Part of a small language model's weights: 8 layers.
MLP neurons of a small language model. Each row is named by its layer, matrix (gate and up: input weights) and neuron, and shows model dimensions 0-127. Each number is 128 + 24 x the weight over its row's rms, rounded and kept within 0 to 255. A neuron's up and down rows have the sign that makes its largest values positive.
Before each neuron's rows, "fires after" lists the tokens most often just before its 100 highest values on Wikipedia text that the model never trained on. A number after a token or word is its count.

fires after: " of" 27, " in" 23, " |" 8, " the" 7, " War" 5
L5.gate518 [128 102 146 102 139 101 126 141 143 147 122 138 144  75 155 113 108 123 169 121  93 104 115 111 153  65 149 143 140 124 154 133 149  74 134 109 130 138 108  86 127 130 143 127 105 115  93 112  92 143 135 130 122 131  79 102 126 133 156 142 163 155 125 139 111 113 128 111 144 146  88 163  92 110  78 136 109 133 151 140  93 132 139 115 119 114 133 164 195 158  98 148  96 112 117 109  95 171 127 120 127 114 156 110 137 139 166 103  93 101 151 166  88 162 144 144 139  72 146 141 137 172 147  91 128 139 114  94]
L5.up518 [ 73 147 156 142 146 111 127 110 114  99 118 153 159 119 163 139 140 102  84 136 134 127 110 114 150 119  79 153 145 146 112 149 116 142 146 103  74 154 128 143 137  85 104 138 135 132 116 125 149 140 127 131 124 133  96  94 146 145 146 133 122 135 116 141 157 150 146 122 131 125 108 170  94  99 120 120 140 151 150 126 152  86 118 143  71 135 135 146 113 147 106 124 131 139  91 114 105 143 167 104 121 131 120 125 115 128 160 145  79 145 140 132 124 167  81 147 141 120 168 177 128 172  70 131 133  86  71 137]

fires after: " re" 12, " I" 12, " me" 9, "á" 8, " The" 8, " he" 5
L5.gate495 [135 128 157  96 155 107 160 161 163 145 139 144 119 159 171 127 142  91 168 150 117 174 147 146 101 116 105 147 146 126 143 105 151 114 114 118 141 197 104 120 126 143  97  93 116 135 140 163 166  81  85 127  85 120 130 155 141  89 113  98 155 116 132 128 122 106  89 127 151 140 158 107 117 117 141  98 156 112 137 141 138 124  95 128 109  87 108 122 172 141 152 109 139 103 106 135 154 113 128  90 138 142 124 118 130 144 142 143 128 105 116 159 141 131 135 130 131 160 124 126 108 126 161 169  99 123 109  80]
L5.up495 [132 147 138 138 170 148 141 117 136 125 130 113 153 120 158 149 192 119 138 168 123 134 115 111 153 140 125 110 147 117 109  98 148  88 135 121 165 128 126 180 126 148 166 127 155 160 108 171 123 112  83 163 124 125 130 131 129 157  84 115 101 119 141 143 157 121 114  99 168 147 150  88 105 171 113  99 101  69 185 150 133  85 132 182 161 118 128 134 128 141 139 111 116 107  83 129 177 100 149 102 137 131  98 129 120  97 148 125  98 115 122 149 149 121  84 135  97 126 118 139 126 120  85 150 116 113 129 129]

fires after: " cons" 21, " P" 20, " p" 9, "C" 8, "p" 7, " " 6
L5.gate71 [152 130 111  58 116 114 121 164  71 112  91 131 163  99 128 122 118 123 118 100 138 143 140 166 126 139 119 140 118  79  79 143 126 128 104 110 118  74 145  98 114 150 114 120 132 119 117 136 137 111 124 108 122 133  91 128 139 104  89 139 111 110  96 115 148 123 123 172 179 136 104 103 140 153 156 125  95 150 140 148 103 146 119 101 185 127  81 110 141 104 162 160 133 127 174 125 137 145 156 122 148 117 163 152 140 148 146 126 133  90 134 112 152 133 122 108 144 165 126 127 105 155 115 119 105 111 166  88]
L5.up71 [149 136 122 105 111 137 109 107 140 128 107 131 131 133  95 143 137 149  95 166 156 179 165 114 134 146 120 127  98 156 122 119 110  62 147 153 154 153 138 161 133 146 105  86 134  96 133 103 135 100 149 138 112 131 140 163 128  77  79 124 112 137 151 104 110 113 125 147 178 140 129 137 125 114 106 111 107  92 138  87 125 127 122 165 123  82 108 143 112 114 138 133 121  97  91 142 118 133 139 154 129 136 105  94  93  99 103 101 184 123 128 150 117 100 109 108 114 151 151 120  61 128 101 150 132 123 127 117]

fires after: " s" 19, " Sc" 13, " S" 12, " sc" 10, " t" 8, " H" 5
L5.gate353 [112 138 126 150  64 119  67 139  70 113 148 115 126 121 125 155  94 125 163 135 160 155 126  96 109  94 126 127 110 122 118 149  84 121 117 136 161  83 116 151 151  96 158 134 144 118 107  85 166 124 148 111 111 114 111 111 117 130 104 156 117 126 127 133 141 106 132 123 163 141  74 130 151 104 138 140  98 148 127 144 106  67 135 156 161 106 116 118  80 164  89 117 147 134 164 160 145 183 105 145 137 125 174 167 126 123 127 121  94 142 121 114 126 117 136 126 144 128 101 115 132 115 132 112 159 136 134 122]
L5.up353 [125 144 130 121 151 146 132 123 185  99 135 154 135 110 144 130 109 130 121 150 174 117 205 109 140 152 125 118  80 120 122 145 137 162 157 109 124 131 117  87 122 105 166 117 118 145 134 111 120 106 140  95 134 128  95 116 156 119 144 110 122 125 135 104 139 145 137 159 170 122 111  95 138 141  84 159 139 172 138 183 101 124 158 152 141 101 101 170  81 147 124 111 122 118 160 133 109 129 120 122 128  86 110 170 143  87  96 113 116 149 126 115 106 142 127  91 114  76 100 112 127 124 114  91 136  95 117  98]

fires after: " s" 17, " S" 13, " the" 11, " R" 6, "P" 5, " Pr" 5
L5.gate524 [134 102 100 135  90 114 143 140 187 148 175 145  77 123 116 167 154 139 113 113 139 144  98 141 131 113 127 131  84 117  75 126 145 133  95 123 106 110 126 141 130 156 139 101 140 144 134 177  97 147 117  90 108 167 135 113  94 142 124 114  86 110 139 149 151 142 115 111 162 143 107 146 132 135 143 139 146 112  90 177 110  83 137 151 162 122 137 123  98 117 118 136 133 147 170 117 139 137 108 161  93 116 117 162 151  85 110 131 120 137 139 158 123 139 160 127 143 111 141 135 111 143 135 156 143 133 161  90]
L5.up524 [108 100 165 126 147 106 122 113 168 137 132 132 162 157 119 107 104 141 153 119 151 160 150 144  97 118 160 154 125 122  73 160 115 122 112 142  90 108 119 132 142 128 117 180 109 147 118 118  80  93 106 128 120 139 103  82 138 122 162 126 137 102 145 155 131 103 117 128 114 135 122 120 142 131  97 131 120 108 117 159 127 103  60 139 122 155 152 185 101 143 111 154 148  91 115 141 114 154  82 156 103 161 161 189 141  88 108 124 133 137  81 174 126 176 104 120 174 103 141 110 122 123 131 137 118  97 109 143]

fires after: "wo" 15, "y" 14, "ep" 9, "ute" 7, "ur" 7, "or" 7
L5.gate244 [152  91 117 141 125 187 158  95  98 110 101 135  93  98 127 128 130  98 134 124 113  83 138 117 155  95 131 127 143 138 144  88  95  94 132 126 141 112 133  92 129 159 134 122 158 101 119 174 129 179  99 135 160 140 148 117 100 110  94 105 136 112 163 144 128 144 174 129 120 116 122 127 143 135  79 122 123 174 109 142 147 105 121 116 108  79 147 157 141 103 123 141 118 160 120 145 100 106 134 103 134 127 138 107 127 142 167 169 125 132 123 152  88 121 139 150 142  80 138 164 173 179  68  99  80 120 141 135]
L5.up244 [133 137 187 152 141 102 114 134 137 163 147 166 148 110 133 148 114 133  91 118 133 125  87 105 128 141 114 143 117 149 148 116 157 140 162  96  98 124 150 163 155 118 124 148 132 149  93 143 137  83  89  63 157 110 112 101 142 202 155 139 134 100 109 110 158 121 123 172 128 150 133 114 119  96  87 122 102 125 120 113 122 121 128 159 155 144 158 148 113  91 109 111 123 134  80 154 140 175 145 138 135 122 122 158 106 102 140 122 104 103 126 166 162 154 129 151 108 128 132 118 116 125  87 174 136 137 172 140]

fires after: " s" 14, "S" 12, " U" 11, " S" 11, "s" 7, ":" 7
L5.gate604 [111 116 102 108  94 148  93 156 124 126 132 122 101  98  76 116 127 104 146 146 147 174 131 151 102 166 105 130  76  98 110 125 128 153 193 134 128  96 149 128  90 145  91 116 142 166 135 136 120 110 118 130  92 110  84 130 103  92 110 119 122  83 175 121 155  99 126 110 123 149 141 149 121 106 124 177  98 140 137 111  86 136 124 184 115 127 123  96 106 179 109 155 139  97 167 132 119 106 149 138 123 123  98 161 102 127 132 146 112 151 139 150  87 108 144 106 139 132 155 148 139 112 117  95 150 122 145 111]
L5.up604 [186 102 123  94 105 153 127 114 131 163 109 126 123 143 126 138 148 113 125  75 119 144 154 123  93 168 155 135 144 128 121 129 136  93 134 131 133 155 149  82 129  92  96 127 141 138 133  91  91 114  97 121  87 144 152 124 156 138 156 118 102 114 157 132 114 127 127 185 155 132 166 110 124 146 111 114 153  97 134 159 116 123 138 116 122 153 129 127 130 156 122 130  75 181 130 113  98 109  65 122 136 117 140 131 111 100 138  95 142 101  96 129 141 158  76 101 147 116 115 196  84 145 144 129 130 123 147 114]

fires after: " n" 13, " e" 11, " N" 10, " I" 9, "A" 8, " me" 6
L5.gate504 [118 127 132 141 134 132 147 115 124 139 164 116  71 111 131 111 142 138 157 165 164 156 151 137 117 167 138 103 153 120 122 107 157 129  96 134 135 113 111 172 105 153  98  83 135 126 144 170 163  99 146 140 133 120 196 129  82 138 136 109 157 152  95 175 137 143 109 132 133  87 118 109 141 130 122 150  78 133 119 155 120 133 119 125 110 148  75 136 143 128 144  95  89 162 192 101 129 145  87 114 164 112 130 106 116 112 113 174  57 114 153  77 157 115 106 130 130 111 147 139 145 137 132 113 109  89 143  86]
L5.up504 [122 114 139 124 135 162 135 144 152 149 153 158 149 154 119 134 142  99 146 126 133 113 130 137 107 135 117 131 154 117 134  92 114 137 143 125 134 188 136 146 127 144 160 153  86 115 140 156 137 147  92  97 127 139 109 126  96 117 101 180 165 147 166  78 121 119 114 135 162 134 163 112 149 150 142 110  82 112 147  92 105 123  82 133 152  93 130 105 123 165 172 186 139  79 140 139 159  89 146 146 114 122 101 134 132 161 131  92 146 121 117 141 125 114 142 124 163 134 169  93 130  83 125  91  89 136 150 134]

fires after: " p" 18, " t" 11, " f" 11, " c" 9, " P" 8, "." 6
L5.gate331 [119 123 115 106  95 122 150 144 145 150 154  88 118 140 140 144  81 137 122 101 182 109 118 137 134 123 147 115  98 146 141 145  81 157 104 145 129 115 117 118 108 174 113 141 152  88  84 170 143 171  99 116  98 171 132 153 127 124  92 125 117 133 122 173  76 143 117 112 111 113 113 136 139 168 152 136 111 105 123 144 111 149 103 127 182 136 120  94 133 112 136  98 141 109 113 121 133 158 121 138 178 107 161 128 124 121 160 116  88 149  76  64 130  85 145 136 132 113 119 143 165 121 129 116 114 103 128 143]
L5.up331 [120 148 126  87  90 151 181 135 106 166 116 160  97 134 119 134 129 169 136 110 156 149 117 168 133 121 125 111 158 142 147 105 124 112 114 147  98 151 122 152 159 143  76 100  82 109 151 190 127 149 137 163 131 103 146 127 122 116 123 147 111 125 139 127 149 115 102 113 135 161 160 109 124 148 162 112 141 140 119 137 156 133 137 100 161 112 146 136 152 114 138 127 142 154 110 152 145 118 137 152 124  83 178 124 144 186 132 139 163 109 116 127  83 123 133 160 151 130 102 122 110 141 161 134 134 121 108 121]

fires after: " m" 16, " f" 10, " tr" 10, " b" 7, " B" 7, " c" 7
L5.gate259 [138 152 116  83 140 141 115  97 116 152 143 156  77 152 108 118  90 111 147 149 117 150  84 183  99  94 113 142  87 140 115 131 138 114 169 109 153 102 114 117 123  97 126 147 139 111 137 156 139 117 141 104 113  88 100 150 127 128 132  86 153 133 143 106  98 156 118 150 110 160 132 117 151 107 107 153 121 156 105 122 127  99  89 147 130 130 156 110 179 144 151 132 120 195 125 125 139 123  93 102 132 148 129 126  98 163 131 119 154 115 149  91 108  98 129  99 110 112  83 142 177 150 119 123 154 117 135 155]
L5.up259 [117 118 133 127 107 140 156 153  84 123 137 125 129 155 125 145 159 146 131 142 126 139 110 148 149 100 142  71 118 164 128 144 116 100 107 130 113  96 119  97 141 122 140 106 158 134 117 139 138 131 158 125  85 112  90 126 192 124 147 180 139 112 151 115 107 148 132 164  85 172 104 146 129 125 109 136 142 166 102 126 167 166 125 124 113 187 136 126 155 143 156 126 162 142 177 170 153 134  96 119 137 108 168  84 120 116 150 122 120 144 173 105 144 126 165  93 123 177 134 139 133 141 179 128 136 119 128 112]

fires after: " Re" 17, " D" 13, " " 9, " comp" 8, " P" 7, "D" 6
L5.gate430 [131 100 137  95 128 153 110 132 121 130 110 137 150 120 145 143  94 120 153 142 160 145 133 126 149 116 136 168 143 111 123 146 159 132 125 134 102  89 130 124 128 197 147 118 123 120 123 148 149 155 175 125 144 162 113 173 104 160  90 150 113 121  90  99 185 135 125 160 130 114 114 150 171 147 121 127 105 111 114  95  83 120 140 123 126 133 151 199 118 161 148 155  91 186 137 106 131  77 133 138 139 124 120 143 137 165 137 110 132 140 119 121 119 133 141 106 142 117 140  86 135 108 171 156 113  98 103  97]
L5.up430 [134 137 102 109  98 120 133 134 121 135 106 129 150 152 139 111 103 132 122 122 139 113  94 122 141 146 104 160 149 147 141  65 163 145 111 114 173  94 129 184  87 131 114 126 140 125 103 174 152 101 140  87 128 172 155 160  98 141  78 113 114 129 113 126 137 108 156 151 175 140 134 140 114 166 142 128 143 108 129 135 113 132 142 124 121 163 146 177  80 107 164  92 154 190 108 157 135 166 120 122 156  99 106 150 112 132 138 168 104 151 156 112 143 137  86 105 154 110 119  99 105 151 114 122 135 101 108 118]

fires after: " L" 15, "m" 12, " l" 11, "L" 8, "p" 6
L5.gate576 [114 112 115 133  92 118 175 140 140 114  97  96 145 128 141 156 117 143  90 119 127 148 113 119 147 148 121 137 115 178 112 114 140  80 107 117  96 104 131 147 130 145 114 103 148 104 170 103 148 115 105 110 153 167 132 174 154 119 119 104 159 134 137 126 150 127 109 102 166 121 146 154 147 134 150 118 119 139 127 109 133 107 143 160  73 125  60 115 129 119  92 127 109 103  98  83 155 140 157  70 154 128 175 136 168 135 141 128 151 137 166 179 120 127 107 100 117 155 113 146 123 121 135 104 178 139 160 157]
L5.up576 [105 159 138 120 133 110 191 108 167 142 163 130 113 151 130 145 122  93  80 130 115 135 136 115 167  94 125  84 115  90  76 139 164 131  96 135 141 117 106 130 137 126 156  97 103  95 118 140 140 144  86 124  96 136 137 148 140 131 159 132 127 130 136 178 124 125 140  91 112 140 144 131 137 105 143 122 165 127 119 142 188 163 120 128 134 147 162 148 106  91  87 124 131 140 158 146 109 125 104 154 143 137  83 110 152 151 123 136 132 131 110 107 106 146 160 166 142  84 111 108 124 111 136 156 150 129 141 135]

fires after: " f" 25, " ne" 13, " c" 9, "U" 8, " F" 5, " e" 5
L5.gate520 [146  93 147 117  98 100 110 160 151 100 130 118 134 155 139 137  89 116 163 138 105 147 130 172 118 120 120 127 125 126 176 178  93 125 141 132 130 138 110 107  98 138 135 131  95  91 130 133 134 137 106 109 112 134  86 123 127  69 143 135  54 100 119 134 124 114 116 133 128 135 163  95 138 149 160 146 158 133 123 115 117 137 150 131 140 133 109 158 154  89 174 175 104 164 119 125 114 113 119 138 139 125 106 126 159 107 155 133 138 183 113 107 103  95 107 121 126 168 164 155 153 107 158 136 165 124 140  82]
L5.up520 [100 121 176 144 162 137  79 151 142 148 101 137 151 158 113  87 134 115 114 105 132 110 119 126 132 102 110 120 117 146 132 127 130 116 159  94 120  57 101 110 120 142 147 152 101 139 149 108  96 118 104 139  93  86 143 137  98 159 120 132 120  99  98 140 128 118 159 172 131 119 148 120 132 135 149 140 108 131 142 141 155 159 137 102 144 135 100  63 110 148 152 128  87 115 167 118 149 151 133 131 126 123 164 170 136 125 159 102 134  80 149 107 124  78  80 128 102  92 116 109 158 154 111 119 154 142  77 151]

fires after: " n" 32, " N" 14, " g" 13, "n" 11, " e" 5, "ann" 4
L5.gate251 [114 117 120 122  86 126 132 141 169 155 123 105 133 123 143  94  99 108 183 123 164 132 110 110 134 149 129 136 165 127 132 101 133 115 117 131 140 103 149 130 125 114 148  94 170 103 162 115  92 102 170 125 137 131 163 103  85 111  95 142  83 137 153 144 132 153  99 163 129 107  90 128 138 162 161 165  81 102 113 147 135  37 135 135 104 133 108  90 129 156 110 123 110 103 106  87 127  84 123 178 113 133 133 135 148 134 137 111  78 100 120 121 143 108 131 115 142 107 117 125 118  94 121 132 142 157 120 108]
L5.up251 [122 101 146  87 177 130 113 120 121 141 128 141 116 154 105 117 162 160 170  95 127 119 116 136 120 159 112  96 112  82  75 102 115 123 148 131 133 151 122 140 162 101 132 130 124 126 116 147  91 102 155 112 130 125 104  90 125 154 121 123 117 107 114 136 111 113 144 113 112 151 110 112 167 130 126 139 103  89 135 133 158 126 127 130 114 108 107 131  99 120 136 107 115 105 146 134 129 131 105 147 141 140 104 108 128 156 122 146 105 126 108  78 137 114  69  94 159 118 105  86 130 136 123 136  86 114 129 185]

fires after: " f" 29, " v" 12, " se" 9, " t" 9, " def" 7, " J" 7
L5.gate437 [186 139 139 146 101 136 103 153 134 120 136 121 109 126 117 123 100  97 107 124 127 137 148 137  96 145 141 125  89 134 112 153 123 116 119 134 161 101  93 180 130 138 150 155 117  93 138 116 143 101 122  87  76 122  89 155 102  80 108  78 136 114 118  99 128 131  95 191 135 109 123 138 114 119 138 161 164  81  65 147 138 147 106 157 141 155 111 125 155 142 152  72 119 148 110 127 107 144 106 128 133  94 139 130 174  92 121 151 106 154 124 119 100 126 124 158  97 142 156 124 147 121 157  93 146 145 154 140]
L5.up437 [126 100 109 120 143 170 122 158 168 188  88 130 126 124 137 140 147 143 119 136 151 124 129 144 117 100 121 114 149 155 148 169 126 164 130 139 117 107 143  92 144 156 108 141 162 138 107 116 101 112 119  95 121 107 140 155  86 128 149 121 131 202 128 136 113 165 121 142 138 107 155  86 104 129 145 123 157 116 114 140 209 137 115 145 199 114 155 109 163 118 122 137 131 103 123 140 135  94 170 118 113 133 156 111 106 149 134 126 108  77 159 126 150 116 135 116 140 146 160  99 117 150 144 128 111 158  62 185]

fires after: "A" 32, " e" 15, " sy" 7, " (" 5, " me" 5
L5.gate269 [137 109 129  96 132 121 165 113 146  93 124 136 113 138 119 100 127 134 174 147 137 181 116 145 127  88 142 150 121 140 151 140 127 131  68 143  77  88 129 168 107 128 108 118 115 102 112 140 151 115 141 103 139 119 112 122 142 105 136 150 135 100  62 139 129 121 117 145 133  96 121  95 120 157 155 157 104 128 178 116 152 149 103  70 131  88 159 113 135 135 114 102 120  97 135  92 128 142  92 154 144 160 105 145 144 145 148 156  82 138 112  68 116 115 108 136 117 142 144 132 126 126 152  84 128 141 137  62]
L5.up269 [113 140 110 114 143 136 123  85 136 112 133 153 127 127  61 108 153 138 161 162 138 140 154 116 104 131 118 170 149 124 105 107 169 155 135 124 134 158 107 154 131 110 157 141 128 144 107 157 156 131 126 143 137  99 155  94 116  82 138 136  90 125 141 147 117 162 143 144 100 141 107 132 150 127 136 108  81 113 124 129 139 108 105 109 148 142 181 130 102 110 104 150 129 122 122 117 139 153  78 143  88 137 162 144 112 125 134 102 116  95 104  99 147 123 136 154 163  38 117 137 137 117 131  65 111  77 151 152]

fires after: "p" 28, "ap" 10, " per" 9, "pp" 6, "m" 5, " V" 5
L5.gate168 [115 108 127 144 110 116 149  99 133 133 119 113 142 151 141 144  53 149  99  84 144 116 107 104 151 146 135 182 101  93 100 116 122 163  93 125 117 112 118 158 159 115 128 119 138 152 104 126 129 147 110 131 119 139 115 172 174 103 133 116 110 100 138 150 123  86 118 159 139 132 105 106 137 124  92 133 120 161 124 141 153 154 126 137 152 141 120  87  94 132 125  99 102 152 149  79 122 116 143 128 168 113 156 175 173 172 141 134 128 141  96 150  77 113  86 146 115 153 150 144 117 149 132 134 148 121 116 115]
L5.up168 [142  92 116 111 143 116 114  85 156 116 138 116 144 119  81 119 141  87 136 156  99 125 121 125 159 104  96 129  93 120 125 118 119  91 107 102 161 116 126 123 180  99  86 109 108  74 124 109 125 108 126 155 115  89 124  92 103 114 112 125 107 115  84 127 126  87 116 149 140 138 111 139 128 143 166 129 161 122 175 119 135 130 158 137 113 128 123 106 134 102 120 149 145 129 109 121 140 121 118 130 120 117 119 127 144 119 136  92 147 132 177 156 141 142 151 123 180 149 126 159 131 101 131 110 155 192  89 143]

fires after: " s" 23, " S" 17, " h" 10, " K" 9, " H" 8, "h" 5
L5.gate407 [137 160 140 106 124 107 102 134 132 113 147 152 123 122  64 142 134 138 127 138 124 120 178 158 139 133 129 177 148  58 120 135 149 121 143 150 130 126 144 135 119 112  89  68 122 126 142 106 184 158 156 118 183 116 164 109 139 153 167 109 150 107 114 165  98 104 109 102 111 153 148  72 120 105 162 164 125 107 102 154 109 116 119 155 164 132 144 155 142 126 131 105 142 104 154 146 113 108 148 145 135 126 123 154 134 145 146 174 122 138 116  91  72 119  97 177 132 148 133 113 109 100 151 132 125  95 119 126]
L5.up407 [141  95 107 137 163 112 100 127 113  95 161 165 125 150 145 143 106 107 110  95 138 118 143 135 120 132 137 154 158  97  80 103 128 138 184 108 158  94 120 140 132  86 147 133 133  92 157 127 107 193 125 157 119 154 100 145 172  98 157  81 151 142 107 123 102  78 109 120 167 101 118 151 132 114 119 142 128 107 143 164 152 137 148  99 104 135 137  69 123 159 106 133 156 156 148 171 134 152 115 133 125 121 116 128 130 141 154 118 167 133  86 117 122 165 103 110 139  85 145 179 140 129 144 150 117 116 145  88]

fires after: " s" 25, " S" 23, " comp" 9, "ep" 7, "p" 6, " ac" 6
L5.gate447 [122 134 131 138 146 151  99 140 133  88 171  97 148  89  75  99 152 124 164  94 129 143 129 136 169 157  79 138 144 118 102 155 128 110 186 141 138 142 118 152 108 126 122 128 120 150 124 148 136 144 131  88 152 146  98 135 128 116 123 159 114  96 155 131 131  85 137 109 176 143 114  97  81  88 101 142 177 158 170 112 125  98 106 129 150 125 124 145 117 148 110 147 128 106 174 149 146 123 103 117 105  97 133 150 127 142 153 130  90 164 115 131  96 139 105 109 167 109 149  84 104 123 117 190 150 101 170 138]
L5.up447 [138 162 177 141 148 169 147  92 129 110 171 125 130 134 121 127 102 156 109 136 164 135 134 100 182 155 143 112 109 108 121 111 156 138 169 148 101 163 102 102 155 161 140 142  66  97 137 141 162 119 136 145 136 126  74 112 185 108 144 105 141 104  92  91 108 142 132 176 119 125 127 107 138  86 117 128 148 114 140 166 126  95 128 117 151 155 101 148  92 154  99 135 116 134 133 105 125 118 166 135  98 130 137 146 152 125 111 115 169 154 117 124 112 160 132 118 122 118  96 106 157 152 107 149 154 142 132 115]

fires after: " p" 26, " c" 9, " rec" 8, " per" 7, " m" 4
L5.gate196 [109 121 141 115 121 153 139 115 133 135  95 124 110 141  79 143  59 171 135 166 148 180 146 168  76 116  97 158 104 130 142 180 154 133 122 128 129 103 128 151 134 114 124 151 108  75  94 132 133 122 136 115 142 153 129 185 133 109  94 163 146 137 127 163 159 142 116 163 136 128 125 132 150 143 121 138 115 138 153 113 112 107 149 123 114 126 120 143 135 117 143  94 162 112 164 112 141 134 100 111 123 119 115 154 125 119 115  93  94 148  59 126 113 129 171 123 120  91 139 151 137 121 139 159 123 166 137 125]
L5.up196 [ 57 153 120 143 148 159 139 113 174 106 126 120 159 121 106 122 113 116 117 109 143 110 170 108  90 116 140 120 161 146 149 118 136 175 151 131  92 158 121 112 151 116 144 115 127 122 147 104 126  99 174 193 142 111 127 127 127 133 141 145 158 152 140  90 148 121 165 114 140 147 142  96  87 167 122  98 150 129 190 134 157 176 118 134 103 147 121 138 138 139 159 147 180 132 128 140 105 169 115 127 150 136  94 126 127 131  72 111 164  98 146 155 147 158 107  97 156 124 131 137 129 141 142 137 122 153 125 131]

fires after: " f" 30, " g" 27, "\n" 9, " s" 7, " v" 5, " p" 4
L5.gate297 [ 98 151 133 152 126  76 172 140 135 136 119 102 101 144  74 130 105 118 100 133 115 132  80 204 145 103 143 120  96 118 132 144 130 135 136 132 151  93 177 111 144 150  88 152 142 114 123 119 164 159 137  97 157  91  99 136 123 128 117 104 117 135 150 111 142 125 117 117 116 109 113 137 160 125 136 126  89 160 136 124 167 143 130 119 131 182 120 120 179 167 132  93 123  86 148 136 166 121 112 133 143 109 139 167 107 126 139 117 159 144 105 156 106  85 106 186 104 113  99 135 109 106 136 121 156 164 154 125]
L5.up297 [151 178  93 126  88 136 123 136 161 102 160 169  90  90 113 120  99 144  98 111 139 156 109 169  90 174 146 105  98 126 114 144 126 135 100 151 151  76 134 130 145 133 109 162 114 115 143 171 114 156 144 131  93 136 134 142 151 131 159 101 121 125 130 142 132 133 111 101 123 137 131 134  88 142 143 148 139 110 135 190 151 147 123 132 153 157 107 113 159 143 140 108  98 132 155 157 111 148 133 123 146  71 146 115 149 132 130 115 140 141  95 111 162 122  88 169 121 137 111 131 138 145 158 121 116  85 139 118]

fires after: " F" 20, " se" 14, " f" 13, " de" 9, " T" 8
L5.gate98 [185 139 150 126 126 105 147 136 174 134 111 152 111 107 139 135 119 108 109 138 129 140 149 190 116 133 123  95 131 122 155 138 166 121 149  91 126 121 109 114 142  84 120 106 127  93 135 108 136 119 122  83 106  97 164 134 102 120 140 109 133 144 141 163 139 170  98 130 107 142 101 123 110 116 112 175 136 132 102 114 214 126  77 126 157 146  97 138 131 113 149 150  75 143 128  94 146  71  91 131 142 122 106 155 129 145 120 156 126 151 129  92 156  99 136 145 103 133 113 160 134 142  98 121 146 107 148 168]
L5.up98 [141 132 159  73 149  83 139 140 102  96  96 145 153 136 166 105 142 126  94 140 108 124 124 167 138 119  90  91 126 150 137 113 135 120 141 116 109 136 105 159 127  91  87 127 105 117  80 151 176 130 140 126 124 104 194 143  83 104 117 113 107 147 100 104 126 136 147 146 189 142 152  91 129 133 154 125 129 127 119 115 145 131  82 106 129 131 126  93  75 108 143 139 152 123 116 108  96 146 120 159 140 121 119 139 145 138 161 138 122 116 126 110 130 109 110 111 139 124 136 135 111 142 117 121 127 100 154 166]

fires after: " " 11, " f" 11, "-" 8, " E" 7, "s" 7, "it" 7
L5.gate256 [154 117 143 146 129 132 116 143 128 103 135 119  99 126 130 138 112  96 101 128  93 113 131 102 129 105 105 125 146 167 163 126 111 119 127 187 145 134 109 117  82 109 120 131 141 101  89 118 163  86 127 115 132  72 152 104 154 120  91 111 118 156 117 129 100 109 117 103 125 140 110 126 135 128 179 157 127 123 114  96 144  77  82  92 160 105 134 152 121 148 117  94 119  87 139 122 121 122 169 158 129 149 121 150 146 144 168 139 129 150  89 130 156  94 123  99 110 141 150  91 128 160 159 116 122 112 110 133]
L5.up256 [128 111 177 125 159 172 121 104  77 108 130 121 130 113 110 113 107 160 148  98 126 156 172 108 112 155 102 131 109 108 120 137 135  78 133 105 143 142 121 120 121 149 112 121 187 124 139 105 171 113 113  82 139 162 111 134 164 146 101 118 102  77 121 110  72 102 125 104 116 147 149  86 127 130 134  87 132 112 126 116 112 145 103 120 134 134 123 158 137 118 146 138 130 146 122 129 103 115 156 122 142 116 132 152 130 116 144 119 173 134 149 153 140 154 115 158 125  92 146 117 123  78 140 152  86  78  89 140]

fires after: "b" 60, " b" 11, "ot" 10, " B" 4
L5.gate75 [121 141 145 141  91 135 118 148  99 115 110 152 105  70 135 107 142 117 150 138 123 145 137 165 116 114 134 113 155  92 142 148  86 126 147 140 155 128 132 121  64 106 175 136  93 136 106 139 139 112 145  98 138 105 149 164  93 117 107 127 149 113 153  93 137 114  95 147 144 113 164 114 146 103 110 136  96 151 157 118  92 127 121 130 134 102 160 107 121 151 125 155 163 151 134 137 144  96 137 102 155 116 108 106 136 120 139 134 160 119 119 114 124 140 142 172 112 140 133  82 117 100  95 114 163  96 170 162]
L5.up75 [166  94 141 114 130 175 121 100  88  96 114  96 110 124  77 150 112 148 117 101  88 144  94 171 112 103 159 109 119 143  91 144 114 156 158 109 102  79 160 131 136 142 128  75 112  94 105  91 147 111 110 110 158 149 117 122 148  99 111 135 132  98 130 115 134 131 138 116 102 175 102 127 156 175 191 142  89 155 116 121 115  97 119  92 122 130  84 117 106  78 139 136 152 116 150 161 169 138 133 157  92 104 156 147 152 130 140 107 124 137 128 133 129 141 120  79 149 139 116 150 107 163 134  98 120 150 167 128]

fires after: " d" 21, " r" 20, " tr" 10, " D" 9, " m" 5
L5.gate5 [180 138 129  71 131 105 101 114  89 154 128 143 129 113 147 143 118  84 162 156 119 129 156 146  68 122 135 131 104 108 142 167 175 131  95 110 105  99 116 146 143 120  85  94 141  94 123 146 125 140 144 121 133 118 128 152 150 140 134 123 146 103 121 134 152 120 111 125  85 143 103 114 154 125 144 157  98 168  91 125 112 116 126 142 101 143 148 111 166 116 125 151 123 141 165 169 146 118  90  89 156  74 132 140 119  87 122 131 121 100 130 165  99 114 127 145 110 112  94 140 117 125 169 113  99  86 155 101]
L5.up5 [134 109 111 142 124 137 105 169 120 109 133 161 131  89 119 119 136 120 161 163 115  82 162 159  93 137 134  88 111 140 160 133 136  98 102 117 162 138 167 118 133 112 162 165 128 127 122 142 126 108 125 164 174 126 137 149 114  81 144 104 131 133 138  91 169 115 108 132 104 136 122 115 120 138 110 151 112 184 134  80 126 144 186 121 131 110 154 141 164 128  96 116  78  96 132  98 137 139 117 136 122 140 193 127 137 108 147 178 106 127 160 142 104 143 140 120 126 127 114 109 146 136 172 136 125 117 131  60]